Weights of a small GPT-style language model, trained from scratch on English Wikipedia.
Training: a variant of Adam for these matrices, 944M tokens, 7200 steps.
MLP neurons of a small language model. Each row is named by its layer, matrix (gate and up: input weights) and neuron, and shows model dimensions 192-319. Each number is 128 + 32 x the weight over its row's rms, rounded and kept within 0 to 255. Numbers have three digits each. A neuron's up and down rows have the sign that makes its largest values positive.
After each neuron's rows, "fires on" lists the tokens most often at its 100 highest values on Wikipedia text that the model never trained on. A number after a token or word is its count.

L6.gate864:138123114105161089173139149099143159119174191105124154137103135187214096103155206148158138102111090157124114152110116061171175112139127093158120108134140154139164122180145131149153117129207076150104118135101149172106149087139135131203119127132067138121111129186125081166118108124080117111124106121066087116165154150116137098072057162126149121142194121114132063117152154176141126108185
L6.up864:143056101153135138190125143111178166135153061170176106129138103137149155139085092142103131135153111117086107148161109148121060117130141129198113164097102086146140075104178173155145136100073107117101133158171106147176115194145163108126142098134123175113089110155101104126104053136125139090119116111156163166088102134112090147115136123116119178112172151110098119141101176126072097147126
fires on: " is" 20, " a" 10, " and" 8, " H" 6, " an" 4, " Y" 4

L6.gate251:138160195206092133159215086180141062138140181171181175081114133146087114179094154144143166060092108139181105123119104126142158153072126146112087123110092189087174156125169133099137154125093171130097133135120135069141102128056159116186101058121121134138108110158103105119139168154140124146135154161099161106135150145097118124115158147113182129103127192126101147137144148120081149168082
L6.up251:131118118151113106179198116114095153162145171127159123157110121100116143173117107182149140164130095116099140166111145091139202134097146132103166068152065119128160110167153132133090104099166131135100139135114106084126180096125128110108109117137160139142156139215057111134193138121120100117109124130116168170095145125081157254127119120150155116121134125092182171158169123176134172182126
fires on: " |" 35, " f" 13, "\n" 5, " R" 4, " F" 4

L2.gate1314:159170182132118132105132138148136124172097109152185140115076132123104116112081187145170191069077134097036157118116141095096092154146093096131096144161127110161088169133136141108136141233105144125104155119117106098127132182137149083104077163120128105144056100137103123108128154148091179145168145124112198147091110180127120117219143203144201165151111069164142138112087138161086124147158
L2.up1314:128150162117107159071182144123094115116195182121199093104102105143101153154108114094113134093104101095116146121132109117123137130143101122170125129144149121079173178105136132088124077107081124117150154137180127111086098132140156131137097158078090128155100101106070128172101136143081161187127128166137119134150100116111093165196141172142172094172111105128113175146156094118121145174119
fires on: "|---|---|---|---|" 22, "|---|---|---|---|---|---|" 14, " W" 11, "|---|---|---|---|---|" 9, "|---|---|---|---|---|---|---|" 9

L2.gate1583:124118202164055141118150157159127178057126176112111082127165130059114121112118115120127100091098089125207171172130092113199144125162109158109113130066132091064104154070122136123123117141147159124099202112127112117160131119101127124164132101130127175093109130220125126115146071145130142197096149158137093141108120128121130180133100214166144138123185119081077106066198184129128117172122
L2.up1583:117129179085158074137178127171089125120123119172104155166097120049112175157064119138159115126161109152108108159167095070174166102112097178071131133083149143155124101096098162114136103084126111163111136137131113089114088109090124092123132124150170121203198113170127134108169144094122105179109145099095052103154156142146129176145131142143117056098094148147158120131145201101086137149104
fires on: " 4:" 19, "\"" 12, " 3:" 10, " cover" 5, " 6:" 4

L2.gate802:153164184136113175151122141108110110126159116125179118110097111131122079161135134159111136183149114103117104078142165108079106145123113122152123134196114173153131204103214064130098186063134108134132167154151179202155147128171099139128134124124083187131126094068136152109102129118084171152133137127187179145169098148119131159167099082152127098133145114119174121140142166098170125107119
L2.up802:057141101097127141174143139167115112082099083140114125099128170205078141070132073125117140211151128129159140149139174132193170108111144101150101167108195172118169158159081172132130078201135140107184206159144122116050147058125115149109108135127103069104107082106148163089088128148118135104094118109116115144110180115180157167100115150137093125144152195177153124175106109127142142113132
fires on: " B" 54, " Bar" 7, " Bow" 6, " Gold" 5

L6.gate369:118164140120135156109176075139114104072100111102097152095197086127071191177081145170080119156121134119096053152143158106144167145106153087117082104081075174105137106142081118156115132111139122138135106130127098106134188117110061094125124136191128166164121144144115101151152154165130131078143134143156148165135088162102161179111118178173129157132091216110124171129062085096134104102117
L6.up369:097106153116169138093078144147095074128150148176078116151155160083150190119063135161126128116114172148131162145147152093164089173121145151146108089095055160120200125103123116109116138098107160110100106115069095150101121132106112090178131197098129130166082146115150125163160159163144111096119175148121172169073152161115227144148092163160074167172115152071132135095098134128144165061158
fires on: " (" 29, "-" 26, " un" 7

L6.gate206:156084168111149106141090137163126140112150088164155113121104153105243191108079159099155206155182067123125113185181160122153129149157144117124084188077127137108042138166161198112143129121136087121132147117101102140137088113143165142188156133123156118126131130105121132107129111111086150122071172100145082098178130156043131106143124113179113151154146149119114091088145097148072137097134
L6.up206:209108118078148132107099155047085141160140088141148062110134143135173155162102155097128135156141123107112095135111063114118130092099135163124131132124093195177079151194169187137136109128186165180123114111138074151149137106100123103162118152185143160193119125129131062118125151067065117150130114131131152107156150138134112216107111138185128130129142209107138153116132074129086120124163
fires on: "\n" 26, " –" 18, "–" 10, "—" 7, " -" 7, "/" 6

L6.gate445:127156159156128086066126122166128198112098108132131180121133112152183062107123156120127193052110088116155117113055115106080144142166103108142119121100105155166081084122103157228123178166113141112130117107080066129151078131121104127152131129152064195141097166150124092073116092112091176147135127171112117153112149147108144039160121098113163137143122138159121105149100168120160161171149
L6.up445:133114120183137131082154122157138120155183083103138171115111127093132122156149151050139130024113159152138105149138126158153100141137140156123080100115117132151093103120081144170099118145121164177104069153127175131225133141166036134134098147103105161076081171192115133124106088137159143112113111161147104051097139098136096114174129162129160174145107086193102133135087155153123132135179
fires on: " a" 84, " an" 7

L6.gate1117:095115134109142136132149126190109116133142131074144155129183108091164111171180123099109085114179154131113178114146091083113099168115079163166093103172126187135123116150139035153150229155126094180141142131127116144140146065130132147152109104137117152160108114118112162114135128155127153073141100197129195154091119136126197108144165143095109121089090092107099127137159145122075231125109
L6.up1117:115095116125145095119081138146163180160171153150137104134112115152130129100132126160078083106124152141123108139124080154133156145168123141140158080141143161131087137123188127091179183082158100090134149086134104125146150154183128137116113170118117136070148149123120205122129103140081171056125195135075162169113135135029129117087093159102150126157144110128083158165081158161100139107126
fires on: "'s" 31, " its" 12, " their" 7, " band's" 6, "’s" 5, " Its" 5

L2.gate687:184093125100111166163120085139152091192145077113181131027135131153167158190123121179067196151131145124106131129140092089170100097140119164206094116162164136113093129108146115127155137117120169133168144137189146162120150135182163108075166053045100139106218160174160110176109129144112098144126157195143153132127050164113130170090147143135090116132111090146109137144141166090152141131151
L2.up687:148177144136097144092114154134140129172092138129159189118151172148070167110151140142162183122102173134123095055064142107185123128123087166115181209093152137094178171113062213140124102169115160132083095124113135161188096108108157141113085127115129069105115132151084079191139170076132140153091135114131135130091115126170155147107133178127134116034116124137126125141150077080112190089068
fires on: " b" 23, " Bar" 21, " B" 18, " bar" 5, " por" 5

L6.gate1654:123114152109103096126128067146106153089199171102058133090199104127151109085109170126112132125113080117155136096147152182119135187136140143118107102059150123101080195166190165085107141136135084094178148074125102109125092123103070121137157140132047110129163177129089136137103114162076102158128152130103177086076146158166180122076144046168132183186101176095087128149159119133130113149068
L6.up1654:133161150100106097100116091141074138117171150058107136132157135067099138146141146074113089173107123171108141062147150166105143129157162098119115163043158102147064158142160114067106150118068190164167120128137112166110118117139112125168148160177200056094171092092087191180129070164109149073094137094146175113123103143158171163094145114180149156149087105171050161162145076163135043101108
fires on: " for" 61, " For" 9, " spent" 7

L6.gate1723:136122105166081150104134086165145143074089153138146156106169136147145123211070148180134142057115117120163134072129062097195105113134141128087131176090119151137167126157042151149099159160151146150097180129163139141104153126197114094106120082131110138101103100156122104104130185150088134149100150111145090126148135126100093148148155201118132107107136161145141221103192129088127163112145
L6.up1723:132067113134138136152095154146190105081125185093125100072164081136096094203102088140133093123183167130100115085099141125105106124119167180136118088098107089111133106063094115118164138112173143132092170148138160124114154174162091200086160166127118063086124105162155101142162137136118127119090162191143142110161097118106144104126131194155095121088154203090100163138109113070112110075149
fires on: " N" 55, " Star" 5

L2.gate978:106180169151144097173139108183125147132121152095153189171158158163097120115116109110105072141144182125080140093109115124065079114122123159104121155142082105151142149121135178076148139149121119086110102096189166167114119131172126135099155147134110051140154081158155072107104118177157072137158147193135116090113135111096111063095083177150236122102127116129164124128131118143122112079190
L2.up978:101170149146105164116125130157143178100126141062155141123136151096155103132099103152161086077150186137137105052124103195082131122130164152158148100116099049173096139136093126093171157110135141135167164109192117128154122180142121160121169123148119153163111109150131087139114133151109122127195151139114085102145074108173119105126161118128095115168153195195128208160130111151150147150170
fires on: " N" 60, " n" 34

L2.gate1038:105138163121146155178094118111123076180057127118134175191167116133155105177082122153134111120123122132118119160146057109160124168120106180130082117113120122102127132104154107103117166114122137099057104149092107098115090145096163128132128093135097116130159120136114121160188149131165158177144107092181121084206205162150154115159193122177184133146133083149192112142125058093102089140109
L2.up1038:185129138110117137105135103140095113113089145092150095103105138104137127142138117116113135118188077160173116163133166176138139132081157094184135141148152172135114176131071102148142120126116136120214119119126111114099120119193182128134140086142164134122146158121142129118120132107097109146155117115125090153152150078099034123068094136131112127169053118174147152094133170113140145112139
fires on: "o" 27, "eg" 9, "io" 9, "ec" 8, "ose" 8, "est" 6

L2.gate488:128146073153140142173102079120166116121143112091130093077162129124140154188142111121097111080130071174101148171176159171123144112134120169158131170141111138125092124140141140104193097182088150145142141166169117077094141139097101118133167132106059074185158147121139153132144121145126066092145117130150129132108161121101114131106091129089113132136094166134194135016196126196131134170154
L2.up488:109089136123147160103135077100140155136131154120129160153120181111128163130106181115095193082130157193115173137148169115105171146152163168140112147111142115127118177158142122068160074106152160148160090091091121135188144137166139107120153133095154120126122108133112088161180132111119112105162156134104162117146121149147105170155127113146142105182131145110168074151142119079122167141157
fires on: " J" 29, "J" 26, " j" 8, "-J" 8, " \"J" 7, " Y" 6

L6.gate984:173108126129147049109102102126125155184197170118084126182157084112081171174124148154084150118107138110087147150143162081190121088132080160156089148118192102090097156144120111096080142168163156114099121110117112074155135151100124109144076141154072173127114074165103134092066130151110124150123137145160132143159159156150104137182098141169122073185122177119102134170147136121084114171130
L6.up984:111115096096152145119129157094138140174092142165126173082141066149189155165135153157167130149114080128154182157149181177106112136111134082106159183140168108129131114069177140116080118082128130178109134150091146107114120119162063121117121145123126099089135080160163195187145095188094098166137135158116167100121125107192020128142111132146101150147132091132050153160171113085136064118127
fires on: " A" 30, " $" 10, " In" 9, " —" 5, " $2" 4, " for" 4

L2.gate1465:116145129151062134143188149153138205143153154089162114136151127113088149108113171182243173118112110108122123143177107168145131124158132088122132094125165109118105121118105112079123143146144142128061147142083147093131135155048133099138161142145138116132060121097061137121147085116137180113091183180115142139122101166172150119195182120133154111136141138114124103123058106158143091101066
L2.up1465:132113103124125136167166178157115151143142161120082142145156117153114187163080185171176151199152165109108163155130099168130134099133111079147077110128174139140127102081170142147041136126099073137005119108108146087118154138134061150135117148139122091108101106116125165147116136147113186175138136149146107145112163146200184134173090128156150137066122121173107129133111136122166120168144
fires on: "|---|---|---|---|" 22, "|---|---|---|---|---|---|" 14, "|---|---|---|---|---|" 9, "|---|---|---|---|---|---|---|" 9, " home" 5

L6.gate773:095106139157110161112089122125162129100112121153129142129194176104120126136116205101155150113149076072165134123112092172112096128150204080148111106113093137121090091094105171159108101133164118120176101129132154126144059109175133116141055198112083131133155159131137216112125095162085139144071170180079168129130088138190131130102102113137116152102101169146130073103106146097133126058095
L6.up773:143119121100134138117086132083208161110104121164095133149138159137163163124116132093112180132135125094125071193150105154192067139160111140120078112126074090099144108138121150189099125114133114115138127121106079110155107078106098123139113162105109155072109146139114168182152131123101075150077185101089160151141097128160195148116119106126169131134174173082107106075113136078139153051101
fires on: "-" 32, " (" 27, "|" 13, "Men's" 5

L6.gate492:118121164162139157159171142109165119155125084150131100172130111117086156135109135142120106141146107154150124132148127160122146188115170171088171171080135078123118146125138143114185112095133147121161174145142149195207073133101067122165123105156113153103044101136046129169107173116079055058094095188153115129133131148147179105174113183115134133103109108091127149169137128156109110150115
L6.up492:197098175119131103115181148131125180132162095101142105184145125038140090043152134111143083101120127146174133126131067118109110078138062149128152103133139084140099174156102105133155142109143157165164126100071111085121118094164122174167127157136129105082129182137091161153164081109060115108094110182087135107138135125101137091145082069130204137186127119128126147091129163191117101116130
fires on: " its" 27, "==" 7, "'s" 6, " has" 6, " received" 5, " the" 5

L2.gate1455:151146098068171140150117117128072159112105145147166087147129129110158123146126059127130139132169154137096109133168172098162102141092143064122100148148147125150138123121128113179120100128111138127169148167088108154158163142153165162133115124092137127110179153072178186082179131142179091133108067077057200172100096073132060144129115126107137106097135056160112191167157133118174117150143
L2.up1455:147128140134179076093134162071127128060133134103141134109175092180173149145127135174120163080097173120151152160086098118116151159137117131093131125090174126114092171129115124179102147110094167125134159136066115083153099076170099110178134084083102164135132137118097133134121150143147112148120109128082125112122162148117122153053130159125152133143121115183105115097121143178110073102129
fires on: " ==" 51, " but" 7, " until" 6, " plus" 5

L2.gate679:122135135117086126128198124117104136110145100206113109134084120113143220188066157138171160148120147156135143112166100112139142152146100160107150123106148154111159097105128140133176141113161121131132096162115152133176148067121086111086137109142120170106051157101103124134097109130147165124149146161056130100122127101161170118181085155170147120136082142077161110107099121111176119117078
L2.up679:098124138125105146079149112120083102149179153162133108111083159094176140162083130104225162071093131152136115128165135125157117116130111190085109121129177126159145117073126153109174124101170113103126142149084187128134110156135128131130180190100135086146049081160098169139127124113115177108070074144048131111128107148059183159122117162157117097112125053106156095075118120123091131136108
fires on: " (S" 28, " (" 19, " (M" 8, "(" 6, " (T" 5